{"tie_embeddings": false, "schedule": "wsd", "decay_fraction": 1.0, "train_tokens": 209600000}
MLP neurons of a small language model. Each row is named by its layer, matrix (gate and up: input weights) and neuron, and shows model dimensions 32-127. Each number is 128 + 32 x the weight over its row's rms, rounded and kept within 0 to 255. A neuron's up and down rows have the sign that makes its largest values positive.
After each neuron's rows, "fires on" lists the tokens most often at its 100 highest values on Wikipedia text that the model never trained on.

L3.gate29 [119 137 121 110 156  66 131 114 140 126 152 148 116  76  96 142 156 128 140 161  82 124 131 105 159 147 139  73 148 141 124 148 171  87 145 124  81 101 134 112 129 153  87 102 142 146 124 153 135 177 182 127  85 115  50 140 133 116 183 102 102 155 166 181  91  89 148 168 136 135 101 174 134 224 161 161 162 118 139  73 164 167 142  86 145 115 122 172  74  78  93 129 153 174 146 164]
L3.up29 [107 148 133  91  94 138 146  97  93 143 117 121 127 124 131  33 146 157 159 112 105 106 117 105 138 124 112 144 142 135 107 131 128 133 113  98  59 137  93 125 152 147 144 128 112 148 126 124 101 117 163 216 140 125  63 134 117  65  86 104 157 122 112 150  90 101 124 130 154  88  92 169 162 183 142 117 117 150  82 182 138 107 149 120 117 123 106 146 143 119 146 109 138 148 143 125]
fires on: "o", "ship", "v", "r", "ring"

L7.gate346 [ 93 106 151  77 170 140  81 162 109 125 111 133 122 108 153 209  93 151 136 151 104 112 168 205 102  98 144 161 136 195 132 118 162 165  79 151  68 106 107 129 104 103 135 128 133 104 116 114 163 128 115 151 132  87 143  94  56 133 120 144  76 128 146  95 207 128 131 175 148 163 180 136 110 144 153 130 115 146 109 117 114 130 140  86 100 151 209 110 164 153 143 110 151 121 120 131]
L7.up346 [ 81 138 169 114 159  94 122 146  89 138 107 104 143  98 156  76 122 126 147 129  97 146 151 129 183 209  99 161 147  77 136  91 130 123 161 167 168 165  96  79 167  61  93 123 127 108 111 130 160 113 156 121 156 160 134 124 141 112  90 109 181  98 112 140 144 160 101 151 114 100  96  95 168 174  88 142 158  91 151 124 126 158  79 101 109 136 137 127 138 137 177 144  78 153 146 146]
fires on: "re", "-", " his", " their", "ic", " the"

L8.gate254 [162 101 116 118  77 124 130 128 162  78 131 102 130 156 141 212 165 101 154 114  84 148 147 157  77 169 127 123 128 117 188 129  77 203  76 200 144 140 130 107 131 125  75 108 110 129 112 183 134 153 128 144 114 136  70 106  97 189 168 106 163 134 165 144 165 137 159 195 172  92 148 131 153 224 126 129 145 152 109 129 125 102 131  68 137 176 142 159 161 101  95 145 106 113 102 167]
L8.up254 [125 120 111 171 164 176 176 164  63 160 121 148 192 134 131 129 156 141 124 131 184  70 111  65 118 117 195 149  71 104 122 129 124 106 117 129 139 143 117 163  72 129 108 142 153  98  91 125 157 161 120 145 178 116 100 140 138 137 137 108 141 185  95 168 104  96 153 159 100 123 147  95 166  65  78 110 124 128 145 112 145 147 145 102 153 127  91 161 195 108 152  77 156 107 134 102]
fires on: " New", " ", "s", "w", " Ne"

L8.gate507 [142 131 132 103 124 145 186 155 150 180  85 130  85 110 157 136  93 122 107 110 150 122 114 163 107 122  62 123 112 104 100 125 134 130 128  94 197 136 182 107 159 153 147  89 113  60 131 178 103 163 190 101 115 130  92  93 114 201 133 138  89 193 116 127  98  81 169 177 133 106 158 163 124 144 127 106  29 135  59  57  88 134 142 110  98  55 188 153 128  87 185 100 215 127 130 183]
L8.up507 [188 124 162 160 131 127 227 114 133 160 100  90 101 129 148 127 101  95  86  94 196 129 161 136 167 141 137 125 112 131 109 161 133 101 150 168 161 142  93 108 101 126 123 101 142 159 147 135 134 153 108  98 119 124 144 101 127 152 105 122  83 179 127 161 148 103 146  94 178 130 125 115 160 150 183 153 189  88 154 122 143 145 145 138 114 137 159 122 139 127 112  90 141 162 118 147]
fires on: "u", "air", "d", " Air", " small", "ck"

L8.gate55 [101 144  87 171 168 153 158 164  57 124 145 170 135 147 134 111 132 186 116 138 155  97 161 118 132 121 135 116 138 130 121  92 148 134  80 105  33 162 114  76 149 142 120 124 140  82 119 142 138  85 145 154 163 124 111 154 133 126 125  96 104 122 128  91 105  67  92 137 178 103 194 119 104 125 150  95 122  93 115 104 148 140 106  97 143 148 116 130 167 131 122 149 119 130 142 128]
L8.up55 [ 99  90 128 135  89 113 117 187  36 129  96 140 181 104 147  81 125  91 129 133 118 136 122 122 124 110 130  99 145 139 152 146 119 109 127 117 108 152  71  73 155 138 140 105  86  97 160 115  84 118 133 144 189 144 191 172  93 116 161  92 132 132 110  77 130 133 120 182 124 121 155 125 121 112 199  70  88 151  69  85 126 105 102 171 146  91 140 144 141 162 150 183 141  79 163 108]
fires on: "20", "ad", "p", " his", " a", " Ad"

L3.gate114 [128 100 109 128 189  97 126 105 127 119 127 157 115 116 135 103 165  83  81 150 140 112  51 137 147 142 131 111 109 163 142 124 131  74 162 179 148 186 129  99 103 141  88 159 123 104 122 170 121 129 119 130 109 139  92 154 162 162 136 104 143 145 134 136 104 105 114 142 157 114 126 126 107 170 142 164 128 137 161  97 126 158  93 112 230 169 174  95  80 161 126 167 111 137 138 113]
L3.up114 [127 123 114 168 157 142 137  85 116 150 112 133  93 136 114  69 108  76  61  75 163 141  83 106 123 142 126 101  95 142 100 107 151 111 145 120  89 157 141  82  56 143 115 148 119 180 148 144 112 137 165 156 104 147 171  95 132 159 123  95 133 153 109 111 105  69 148 127 169 136 115  84 160 142 165 149 141 124 102 122 119 144  64 155 154 198 201 147  78 131  91 139 141 176 115 154]
fires on: "u", "o", "a", "e", "s", "ar"

L4.gate216 [114 137 116 186 115 189 112  87 149 102 113 148 195  95  93 134 165  69 140 121 117 169 121 145 144 161  97 165 131 114 139 130 134 108  83 114 105 109  86 131 105  80 135 132 125 101 167 171 154  87 132 164 125 156 124 121  89 136 149 115  79 106 105 176 107 157 160 152 149  59 126 174 112 182 120 124 112 155 131 168 149 132 169 101 170 151 168 168 103  70 158 105 154 172 127 145]
L4.up216 [ 89  67 101 134 114 178  83 212 172  98  97 121  96 139 123  98  95 155 125 129  68 122 131 119 134 154 106 123 104 130 164 140 149 112 106 110 128 145  86 129 161  78 143  90  92 107 138 129 176 111  89 175 126 145 117 169 107 148  73 123 165 147 110 126  98  88  85 166  99 156 114  79  68 110 127 195 114 145 129 154 127 165 122 115 145 107 212 141 106 165 170 173 121 170 114 141]
fires on: " World", "re", " professional", " world", "ar"

L4.gate380 [144 127 115  71 150  96 132 209 177 178 161 129 155 124 152 165 127 122 139 209  78 166  93 130 126 121 128 118 140 146 135 139 140 158  91  88 122 173 109 111 196  94 133  87 129 114 106 125 186 157 159 131 202  97 164 128 113 129 171 165 112 120 165 143 163  89 134 119 161 137  65 103 118 118 132  82 131 190 132 129 139 204 107 168 150 122 187 121 144 103 137 107  86 122  92 134]
L4.up380 [141 120 165  97 109 106 143 199 158 134 196  99  90 184 165 150 104 114 158 166 160  90 180  75 145 119 168 121 149 104 162 163 104 114 109 157  75 127 105  89 207  81  95  64  78 121 126 105 133 129 107 121 121 139 120 133 130  84 186 174 142  81 133 126  51 143 141 122 126 143  71 106  79  81 106 104 157 134  99  91  68 144 126 138 160 117 164 156 182 154  85 127  81 210  78 150]
fires on: "00", "mon", ";", "et", "ring"

L3.gate225 [170  98 173 149 161 126 124 100 115 188 138  82 154 109  65 147 145 115  86 116 139 109 135 127 108 135  89  99  86 105 162 150  84 127  61 133 181 174 173 145 124  85 107 203 111 114  91 111 186  93 111 153 128 176 120 126  91 216 109 122 100  94 120  75 103  93 142 136 136 159 126 125 179 169 122 131  87 105 107 154 111  89 124  93 126 125 158 115 104 145 115  68  88 125 129 190]
L3.up225 [163  92 156 140 176 173 133 149 120 179 148 163 107 131 103 135 160 177 110 172  76 128 115  81 127 145  90 172 120 118 144 126 157 101 119 106 182 141 129 146 117 107 178 151 143  93 146 115 195  91 100 100 149 178 122  95 123 120  75 144 112 126  44  89 128 166 114 179 136 111 145 123 132 174 113 121 115 113  72  91 109  67 152  82 137 174 119 134  96 128 173  72  99  99 187 120]
fires on: "le", " comp", " New", "w", "e", "ti"

L4.gate211 [162  83 125 131 123  93 178 132 172 144 122 109  59 180 116  78 104  97 185 124 159 170 126 132 128 150  89 202 125 157 152 134  99 133 144 117 193  87 149 133 131 122  93 172 205 107  96 105 117 137 120 140 156 107 157 165 136 123  99 118 178  82 161  89 173 165 124 132 110 163 193 138  81  94 127  83 120 128 138 143  58 134 126 148 153 177 135 180 131 123 127  75 157 153 145 151]
L4.up211 [ 64 108 121 155 140  91 114 153 163 151 159 170  45 155 134 101 134  95 160 112 157 162 111 122 190 154 102 208 141 180 134 150 138 151 121 150 143 106 158 123 129 119 159 198 181  85  96 124 134 166 132 168 138  96  89 120 117 180  65  90 185 127  86  66 118 168  94 131  64 154 203 123  81  99 116  87 175 103 119 158 118  82 129 177 146 141 141 180 104 135  96  94 121 116 133 175]
fires on: "s", "pi", "hi", " Pi", " Mi"

L7.gate193 [115 108 150  94  71 179 134 183 122 174 106 148 125 136 107 125  72 128 176 147  98 123 134 124 101 169  89  84 145  83  98 152 211 142 179 112 184 102 148 160 130 155  95  90  69 135 122 140  91  68 195 167  90 174 100  89 107 119 107 150 217  73 171 128 146 136 165 179 137 133  89 114 146 135 124 132  79 100 166 129 113 158 210 206 131 140 146 168 153 118 138 124 127 126 126 103]
L7.up193 [105 100 143 127 129  94 160 142  78 109 182 120 152 137 115 116 113 105 151 155 163 165 117 112 152 180 168 134  68   0 161 123 126 156 135 109 207  90 159 130 122 102 107 159 154 130 141 151 111  88 126 101 185 130 162 155 114 136 131  93 169 122 162 125 126 125 116 119  66 121 122 113 154 164 139 113 172 108 155 109 108  72 155 150 124  93  92 157  93  56 150  82  79 186 134 198]
fires on: "s", "se", "n", "ance", "op"

L4.gate148 [ 59 161  78 101 143 118  95  80 135 111 107 173 114 101 133 126 111 100  52  70 112 113 143 144 128 159 143 137  95 106 131 101 122 148 132 128 179 149 101 110 110 154 132  81  74  89 125 111 190  94 130 158 106 114 121  95 113 161 170 170  99 150 147 110 154 129 136 130 134 207  82  37 126 151 146 198 110 114 119 104  97 144 122 168 132  99 131 193 132 103  82 164 151 105 100 127]
L4.up148 [115 119  69 146 138 132  77  73 119  80  99 167 157 131 201  95  97 110  67  85 133 142 118 128  97 192 190  98 114 105 149 132 146 152 128 118 109 158 137 139 116 139 102  72 115  97  88 161 211 123 133 166  85  91 105 146 125 112 123 172 104 174 189 153  87 102 144 124  99 195  92  84 153 175  73 138 135  67 184 135 137 130 131 191 143 119 178 139 158 143 103 208 113 109 122  75]
fires on: "ed", " 30", ";", " was", "ha", " or"

L7.gate282 [152 130 168 186  98 146  80  59 121 191 134 111 188 102 160 156 111 146 138 100 153 129 164 121 122 192 150 117 122 152 175 130 133 107 149 154  83 106  51 116 138 180 192  99 118 127  91 120 151  54  94 160  97 120 187 100 138 191  84 196 119 145 129 153 123 112 145 121 180  90 126 166 183 121 102 109 124 123  67  87  98 156 101 212 120 149 161 142 115 117 173 167 107 128  97 128]
L7.up282 [134  99 151 138 143 144 117 188 101 143 102 160 102 156 157 115 144 153 178 107  77 132 130 132 137 153  88  94  93 108 162 128  97 141 168 138 136 162 166 145 131 133  50 127 108 114  95  73 140  67 150 141 174 115 160 124 149 163 136 118 188 161 158 125  67 120 123  82 103 118 170  77 151  96  85 117 119 129 107 179 180 175  27 158  95 172 133 132 152 154 145 163  83 175 142 145]
fires on: "re", "le"

L3.gate82 [159 118  95 111 141 128 113  93 125 127 109  90 130 103 119 132 106  45 122  60 120  96 118 113  91 133 133 132 130  96 121  84 185  55 174  83 125 119  98 108 128 187 121 142 120  74 127  38 146 188 150 102 118 120 154 139 117 119 157 158 150 108  76  30 121  51 168  91  85 137 118 153 180 155 142 158 100 112 133  75  87 132 109 137 169 127 142 182 115 111  94 105 147 146 108 184]
L3.up82 [135 110 135  96 150 122 151 126 102 130 157  94 105 170 188 104 104 127 188 116  69 137  99 182 190 151 168  51 151 142 128 150 132 112 175 164 126 132 167 159  93 116 125 146 179 125 110 124 192  89 153 116 120  81 176 177 154 146 179 115 158 108 143 104  98 102 124 102 125 135 155 137 152 149 100 169 181 117 163 125 132 159 104 137 140  95 143 235 158 129 128 122 147  92  86 105]
fires on: " had", "t", ";", " would", " was", " has"

L3.gate386 [130 144 160  97 160 138  75 162 131 149  99 184 121  87 131 120 137 102 144  99 142 135 117 122 138 236   8 109  87 175  97 106 128 102 132 159 112 169 159 173 138 138 157 163 103 123 167 113 161 128 119  65 137 161 147 160 137 161 109 172 134 103 174  84 107  65 114 159 105 189 107 153 128  99 133 172 129 177 115 136  98 144 104 134 125  93 101 131 145 145  91 170 160 151 117 102]
L3.up386 [140 132 110 104 102 100 107 168 113 170  94 179 132 105 127  92 151 126  84 156 141 157 108 157 142 125  31 112 158 163 104  86 165  90 176 180  79 167 154 159 109 128 155  95  92 118 136 120 126 147 137 135 100 153 133 163 117 102 162  76 140 164 145 101  86  69 165 130 134 177  90 124 119 131 159 148 132  91 119  93 165 129 107 171 101  76  74 148  85 103 101 202 168 201 105 102]
fires on: "er", " f", " d", "u", "i", " b"

L4.gate574 [134 102 149 169 126  59 133 122 131 106 107 149 113 133 108  89 138 103  80 131 118 136 109 103 101  57  76 160 106 113 132 124 131  80 158 148 149 104 184 155 158 156 180  99 128 144 108 171  82 116 109 149  42 131 178 121 105  99  80 133 161 104 192 112  89 116 106 147 145 128 102 118 126 154  95 102 184  81 157 111 106  44 148 172 150 155 101  75 114 107 112 138 135  80 132  98]
L4.up574 [133 134 136 168 119 135  87 115  79 156 185 149 127 132 135 171 116 172 114 108 145 191 146 100 109  88 155 159 120  94 141 100 147 131 122 113  64  92 163 123 177 168 117 111 144 134  91 179  75 129 123 168  84  74 206 145  84  80 156 106  90 132 146 138  98 163 126 178 100 111  72  62 105  74 103 112 197 149 135 177 103  78  93 134 128 161  67 138 158 135 185  70 104 139 141 123]
fires on: "),", " =", ",", "---|---|---|---|", "se", " ("

L4.gate367 [106  95  68 112 149 129 156 126 160 140 107 144  64 118 134 127 135 146 118  91 122 144  82 153 181 123  81 123 138 108  82 177  80 150 174 167  92 103 144  83 137 111 148 169 145 131 135  97 148 157 131 111 108 136 155 136  86  96  96  77 141 161 176  88 130 139 174 128 135 163  92 160 112 105 126 129 144 113  98 155 165  84  66 106 151 131  93  92 115 160 169  83 121 106 108 101]
L4.up367 [143 111 194 126 109 116 102 120 111 163 113 154  86 118 160 187 148 147 145  96 123 123  46 189 154 130 115 109 176  89  78 117 163 126 209 141 100 100 141 169 190  75  50 104  92 158 125 126  60 155 149 152 139 154 168  92  95 135 123 144 134  90 114 148 135 105 109 144 184 141  98  85  97  58 100 192 127 101 127 128 157  68  89 169 155 153 112  93 154 123 116 123  96 127 109 127]
fires on: "\n", "),", " is", " was", " =", ")"

L3.gate231 [158  76  80 122 114 145  83 131  82  95  91 118 156 114 148  91 231 145 110 116 135 116 138 120 110 145 120 129  61 134 123 114  85 130 161  94 177  40  83 122 121 106 164  87 179  86 148 164 139 177 188 145 130 117  74 137 136 173 145 176 141 110 158 172 157 132  97 131 121 148 127  70 117 107 125 113  91 145 145 107  92 123  91 165 124 147 145 141 119 119 105 159 106 159 153 135]
L3.up231 [167 101 114 140 134 154  85 111 138  95 116 110 155  62 130 110 198 164 127 168 128 143 153 123 105 142 155 113  58 149 146  81 102 143 187 112 164  40 113 117 141  96 153 131  92 104 148 155 119 149 175 122 101 128 115 140  68 177 183 197 128 121 140 169 166 134 103 147 113 122 142 150 160 149 107 125  38 146 118  85  91 129 145 108 122 199 114 137 109 104 143 125  68 155 145 114]
fires on: "ic", "born", "jo", "é", "leg", "ult"

L8.gate295 [133 126 112 161 106 205 156 119 143 119 165 141 118 115 110 174 128 179 143 170 108 120  93 135 178 109  79 120 154 153 171 144 171 145 143 152  73 115 167 120 144  85 110 135 123 118 108 131  72 135  93 134 141 110 139 154 120  94 170 175 109 119 178 120  89 183 180 159 199 117 132 121 110  98 106  63  88 144 131 131 152  81 129 128  98 195 149 136 135 157 109 138  67 158  83 107]
L8.up295 [185 104 139 132 164 128 109 124 139 191  95  99 128 117 198 109 142 116 169 134 141 140 185 140 176 113  56 127 173 165 175 145 151 149 145  83  77 127 178 131 117 166  71  99  67 130 171  94 145 149 122  55 105 158  77 147 157  94 161 173 144 114 155 190 138 121 149 115 126 142 167 153 102 125  63 164 125 127  88 138 160 165 124 107  86 127 168 103 121 163 111  53 100 125 144 162]
fires on: " ", ",", " He", "ce", "ant"

L3.gate51 [ 85 110 190 160  89 122 136 156  96 134 101 159 136 144 164 105  67 133 150 149 136 106 156 119  46 128 163 154 107 102 149 109 118 129  86 119 151 150  84 105  82 107 134 125 146 162  99 170 115  94 170 146 112  86 185 162  95  81 177  74 135 160 140  59 217 129 166  67 105  63 141 127 103 151 101 130  68 186 125 112 114 141 137 124 157 151 124 149 137 133 159 129 108 161 143 136]
L3.up51 [138 133 129 102  98  66 170 144 140 143 162 195 122 119 119  97 117 130  95 124 146 156 153 178 105  73 106 174 175 140 125 196 154 106 101 135 116 145 106 154 114 104  48 141 129 101 172 174 100  90 116  88 116 150  92 219 150  85 106 101 198 129 178 122 155 146 107 113 125  84 132 148 103 197 157 176 132 137 154 111 118 150  70 104 172 127 128 176 171  43 168  73 108 187 160 112]
fires on: " For", "ar", "mi", "m", " ("

L7.gate690 [117 162 171 173  73  93 108  56 154 155 157  86  75 107 166 159 161 187 127  90  85 182 132 107 126 131  65 107 186 136 145 128 111 147 140 153 138 147 181 137  89  86 126 160  54  76 106 145 124  65 120 134 133 104 116 111 137 130 139 103 118 135 117  94 151 115 146 139  98  88 160 162 143 132 156 105  87 102  82 110 133  86 127 141 111 117  96 122 198 158 154 111 109  97 132 123]
L7.up690 [187  98 169  69 135 111 163 125 141  58 149 140 140 144 147 161 171  93  90 106  94 127 139 152 165  74 125 129 183  82  85 142  75 165 147 133  77 139 140  81 114  65 149 110 133  71 106 150 117 137  94 152 138  93 116 125  74 128 126  89  96 197 161 141  93 119 142 114 125 143 132 152 116 175 102  93 132 149 101 137 124 151 170 114 142 107 161 149 140 147 142 163 108 108  89 154]
fires on: "-", "ong", " long", "ck", " short"

L8.gate674 [120 201 131 156  95 121 141 146 115 110 112 167 148 140 134 143 147 188 114 124 138 141 111 163 168 193  93 100 182 144 103 149 152 106  86 140 112 148 101  98 146 107 142 123 147 194 121  80 123 130 173 150 153 135 174 176 156 106  99  96 102  58 106 120 118  84 164 141 135 128 115 106  91 120  93 136 138 110 111 167  88 126  81 129 105  75 163 191 134 152 131 167 130 136 107 118]
L8.up674 [100 160  84 134 177  77 162 117 178 140 112 118 190 141 164 146 154 138 139 108 136  79 107  95 105 117 107 133  93  68 137 117 133 145 153 152 169 128 124 149 152 174 129 124 146 133 120 134 158 119 149 148 143 163 103 167 124 140 116 164 119  79 114 136 151 151 124 101 136 143 141 142 202 155 119 131  96 155 101 125 125 108 133 118 184 131 117 170 150  83 125 132 161 136 171 127]
fires on: " He", " the", "e", " he", "'", " his"

L4.gate157 [105  88  94 222 130 158 115 153  76 142  98 163 148 100  65 131 114 101 121 124 178 142 131 155 110 119 120 151 109 136 136 201 110 103 129 152 137 104  59  42 148 153  96 126  73 142 147 164 123 129 115 162 122  69  92 191 137 175 155 152 140 109 125 102 113 113 121 152 185  70 116 149 118  61 106  70 134  82  57 102 143 134 169 124 139 159  79 133 116 162 118 148 179 103 118 147]
L4.up157 [103 118 117 188 114 137 111 161 100  79 161 143 140 132 112  96 144 142  97  79 219 137 132 140 109 130 114 170 124 133 131 177 117 135 133 122 163 126  72 110 123 192  77 158  82  94 139 116 136 124  85 162 108 120 128 180 146 136 172  96 191 136 154  83 127 151 141 165 176  80 113 118  96  96 137  93 154 122  40 121 117 150 184  83 186 180  44 137 109 178 138 107 150  89 112 136]
fires on: "ad", " Ad", "d"

L3.gate328 [121  85 164 141  66 105 106 128 118  92 128 180 173 133 162  54 114 130 185 113  71 231 116 109 122 140 158 148 114 101 140 153 133 105 111 154 131 143  88 127 120 131  95 173  50 109 210 110 197 102 128  97 119 123 118 118 124 159 112 133  97 125 182 118  84 100 148 129 150 165  59 130  99 102 166 132 108 162  96 145 141 174 119 169  98 127  69 181 107  69 136 163 108 115 106 124]
L3.up328 [174 140 152 129 137 138  49 175 121 111 128 190 134 127  95  92 104 141 127 116 135 150 100  97  95 195  92 154  62 131 165 152 109 123  76 126 116 145  80 136  83 120  70 141 100  96 146 117 155  93 142 150 147 112 156 117 170 117 120 133  61  67 168 100  80 104 146 123 163 112  55 112 144  88 112 114  88 131 101 153 142 115 140 119 189 114 170 180  92 126  90 179 118 143 107 139]
fires on: "t", "w", " At", "k", "ut", "po"

L4.gate641 [ 84  97 133 163 167 117 154 117 116  96 195 140 150 117 168  87 178 120 108  82 154 185  80  99 126  66  64  75 115 125  74 140 165 169  80 110 157 113 100 180 122 161 122 120 137 104 169 101 115 118 129  83 133 233 174 153 140 138 124 163 135  79  89 138 136 180 142  71 147 134  94  93  91 115 131 108  79 135 150 127 133 127 145 187  94 162 136 156  94 107  90 105 165  51 126 119]
L4.up641 [ 70  92 110  90 158  51 134  81 131  76 188 152 143 223 168  91 191  56 132  98 138 135 104 105 110  91  98 126 110 145 114 159 132 142  99 131 130 169 134 117 174 117 133 111 160 112 134 117  71  91 147 134 140 150 151 104 178 137 118 140 153 129 117 140 149 180 169  66 126  78 145 126 113 110 114 142 128  91 182 101 105 140  88 162 127 177 197 112 115  79 115  82 117  81 180 132]
fires on: "ers", "s", "ot", "cc", "ent", "tion"

L8.gate511 [ 91 144 108 111 143  87 138  82 167  84 144 164  95 162 134 155 201 132 154 122 112 173  73  77 133 132 101 129 130 100 120 123 113 104  93 145 124 134 108 136 134 135 143 107 114 181 169  39 100  97 133  76 137  76 108 183 166 159 133  91 145 120 127  90 144  63 110 168 103 154 161 122 134 148  78 117 120 128  87  86 144  97  33 151 148 123 133 109 147 147 149 170 137 131 105 148]
L8.up511 [150 178 137  87 120 113 202 151 166 185 197 142 127  92  74 130 100 115  98 128 151 136 128 123 145  65  77 142 108  96  96 115 142 118  92 155 172  81  80 111 140 136 124 120 204 140 165 153 170 164 153 126 107 121 122  87 150 176 129 130 150 176 184 115 123 176 124 125 111 121  98 151 166 107 157 121 130 125 101 106 152  94 148 126  99 192  54 164 136  85 126  76 132 182 118 172]
fires on: "ing", " of", " his", " to", " the"

L4.gate674 [140 122  70 117 123 138 112 156 106  90 167 123 129  99 184 136 127 181 163 116 106 143 130  99 113 141 141  94 113  96 129 153 142 148 131 113 143 109 103  74  89 138 102 122 142 123 179 127 116 153  79 140 147 142 132 141 112 148 182 150 126  53 138  76 152 145 123  80 161 122  88 108  25 108 106 121 108 165  94 111 108 129 140  72  74 134 186 112 130 117  75 172  76 109 120 122]
L4.up674 [173 104 130 112 128 137 116 116  85  62 160 123 179  93 112 106 132 131  95 134 174 115  92  89 130 167 112 136 120  90 118 122  68 111 143  97  97 178  95 123 163  98 126 106 138 119 100 111 152  76 125 140 149 128 147 132 108 182  48 123 114 112 117 100 121 152  77 111 132 154  65  68 142 135  90 143 121  81  97  98 104 130 132 107 115 193  86 146 127 118 189 120 147 109 116 202]
fires on: "ar", "z", "k", " At", " p", "round"

L4.gate578 [132 125 179 115 101 138 213 129 102 107 107 102 141 100 106 118 141 182 145 141 125 140 118 138 109 159  98 103 202 156 172 143 173 113 150  44  91 134 125 128 131 154 166 159 193 126 106 164 124 179 135 119 208 114 105 113 145 124 154 127 146 121 119 159 108 136 142  53 156 164 129 107 117 113 116 129 118 140 136 168 116 127 133 107 160 134 139 167 131 155 137  75 107 116 133 106]
L4.up578 [186 122 182 140 137 138 149 123 123 120  96  84 150 141  93 125 127 148 122 156 138 132 131 174 103 154 130  82 129 155 155  96 141 134 164  95 100 126  58 117 121 174 137 162 180 132 173 170 144 152 148 133 137 124 119 137 194 122 156 204 159 100  98 148 128 171 103 108 141 185 111 116 113 125 125  96 106  98 108  75 114 164 161  99 165 150 136 134 101 173 133  52 127 123 111 130]
fires on: ",", "b", "ic", "ce", "ion", "or"

L8.gate191 [124 109  89  98 106 105 137 159 125 138  67 133  70 125 102 163  95  80  75 100 138 127 125 120 140 172  75 123 105 162 138 144 123 148  82 126 129  96 131  80  83 122  77 107  77 167 155  97 129 147 123  87 100 158 152 127 150 143  95 176  99  68 116 154 139  97 175 152 160 142 128 142 149 145 134 127 146 163  96  60 156 137 148 135 123 152 133 146 138 118 111 153 117 177  85 131]
L8.up191 [108 155  74 137  73 137 122 121  91 100  97 104 178 126 153 180 174  92 112  90 127 112 103 129 177 165 149 129 150  68 120 165 166  81 140 144 159 134 161 108 145 131  93 189  67 148 119  91 140 115 123 116 105 190 175 163 139 106 111  84 121  62 139 174 149 112 207 124 141 143  93  94 127 160 128 119 170 118  46  95 183  87 114 135 104 104 123 115 131 124  92 109 141 151 145 148]
fires on: "u", "un", "app", "er"

L4.gate563 [155 119 116 161 191 101 151 164 157 142 145 112  86  85 100 161 122  86 130 107 171 113 129 134 133 130 105 113 102 100 130  67 144 116 123 107 175 131 121 163  99 101 132 166 150 135 128 132 102 126  93 144 150  42 190 106 126 127 135 126 186 125  89 106 146 166 117 133 124 128 178  96 147 177 152 117 103  69  95  77 103  85 123  74 166 106 164 143 127 187 158 141 137 141 149 112]
L4.up563 [111 114 146 107 114 117 170 117 146 116 160  64 141 130 143 110 112 100 140 140 174 154 125 141 158 180 189 134  82 123  67 165 181  96 146 145 153 127  51  92 155 131 133 144  93 106 160  95 140 163  51 110 125  85 141 147 100  77 163  72 131 152  87 130 123 128 104 105 177 103 131 174 172 118 170 163  94 149 193  85 148 166 109 148 134 118 101 116 128 131 107 154 128 107 175 119]
fires on: "d", "u", "old", "w", "ly", "\n"

L4.gate210 [ 96 151 119 126 169 104 171  83 119 132 107 127 156 166 143 144 110  45  91 137 174  91 128 134 140 134 166 200  97 126 179  57 156  91  94 129 173 169 126 125 159 186 159  84 129 110 172 123  97  97  92 117 124 131 136  77  93 111  75 125 164 153 139  97  80 131 147 141 121 127 206 140 158 108 155 133 150  39 148 113 151 135  88 130 179 186 179  81 159 194 152 136 163 126 189 162]
L4.up210 [145 144 167 107 140 133 165 112 139 167 140 167 111 117  89 132 133  91 110 127 166 117  66 155 188 104 154 157  83  65 134  91 159 172 133 114 173 200 157 163 123 133 103 118 128 130 129 209 105 127  88 128 115 129 102 160 141 131  65 106 196 172 147 122 124 155 169 158 123 136 165  80 167 200 115 128 165  97 173 143 155 109  81 106 143 161 152 145  85 124  82 145 128 158 116 138]
fires on: "u", "ed", "o", "s", " of", "e"

L7.gate94 [111 159  95  98 110 126  81 118  73 142 133 178 162 119 145 143 152 112 128 113 106  87  96 157 118 144 150 106 160  60 144 193 108 100 109 180 128 161  97 185 143  98 150 135 140 149  97  78  59 101 131 114 172 120  47 182 142 104 141 134 126 114 108 131  97 189 137 118 186 129 125 117 163 128  77  90  81 118 129  89 158 153 132 164 115 137 140  99 144  99 129 110 160  92 112 124]
L7.up94 [ 85 106 120  73 154 141 137 115  72 137 115 143 174 209 116 163 130 106 137  85 103 154  94 160 128 125 126  91  82  65 152 104 123 104 121 165  91 135 168 130 131  76 103 128 102 165 134  94 131  87 128  98 121  84  93 150 129 115  93 142 147 139 111 135 169 153 104 101 119 104  77 182 133 179 114 138 124 173 177  95 133 146 118 111 141 106 136  91  79 146 121 146 116 129 183 149]
fires on: "es", "ent", "go", "s", "re"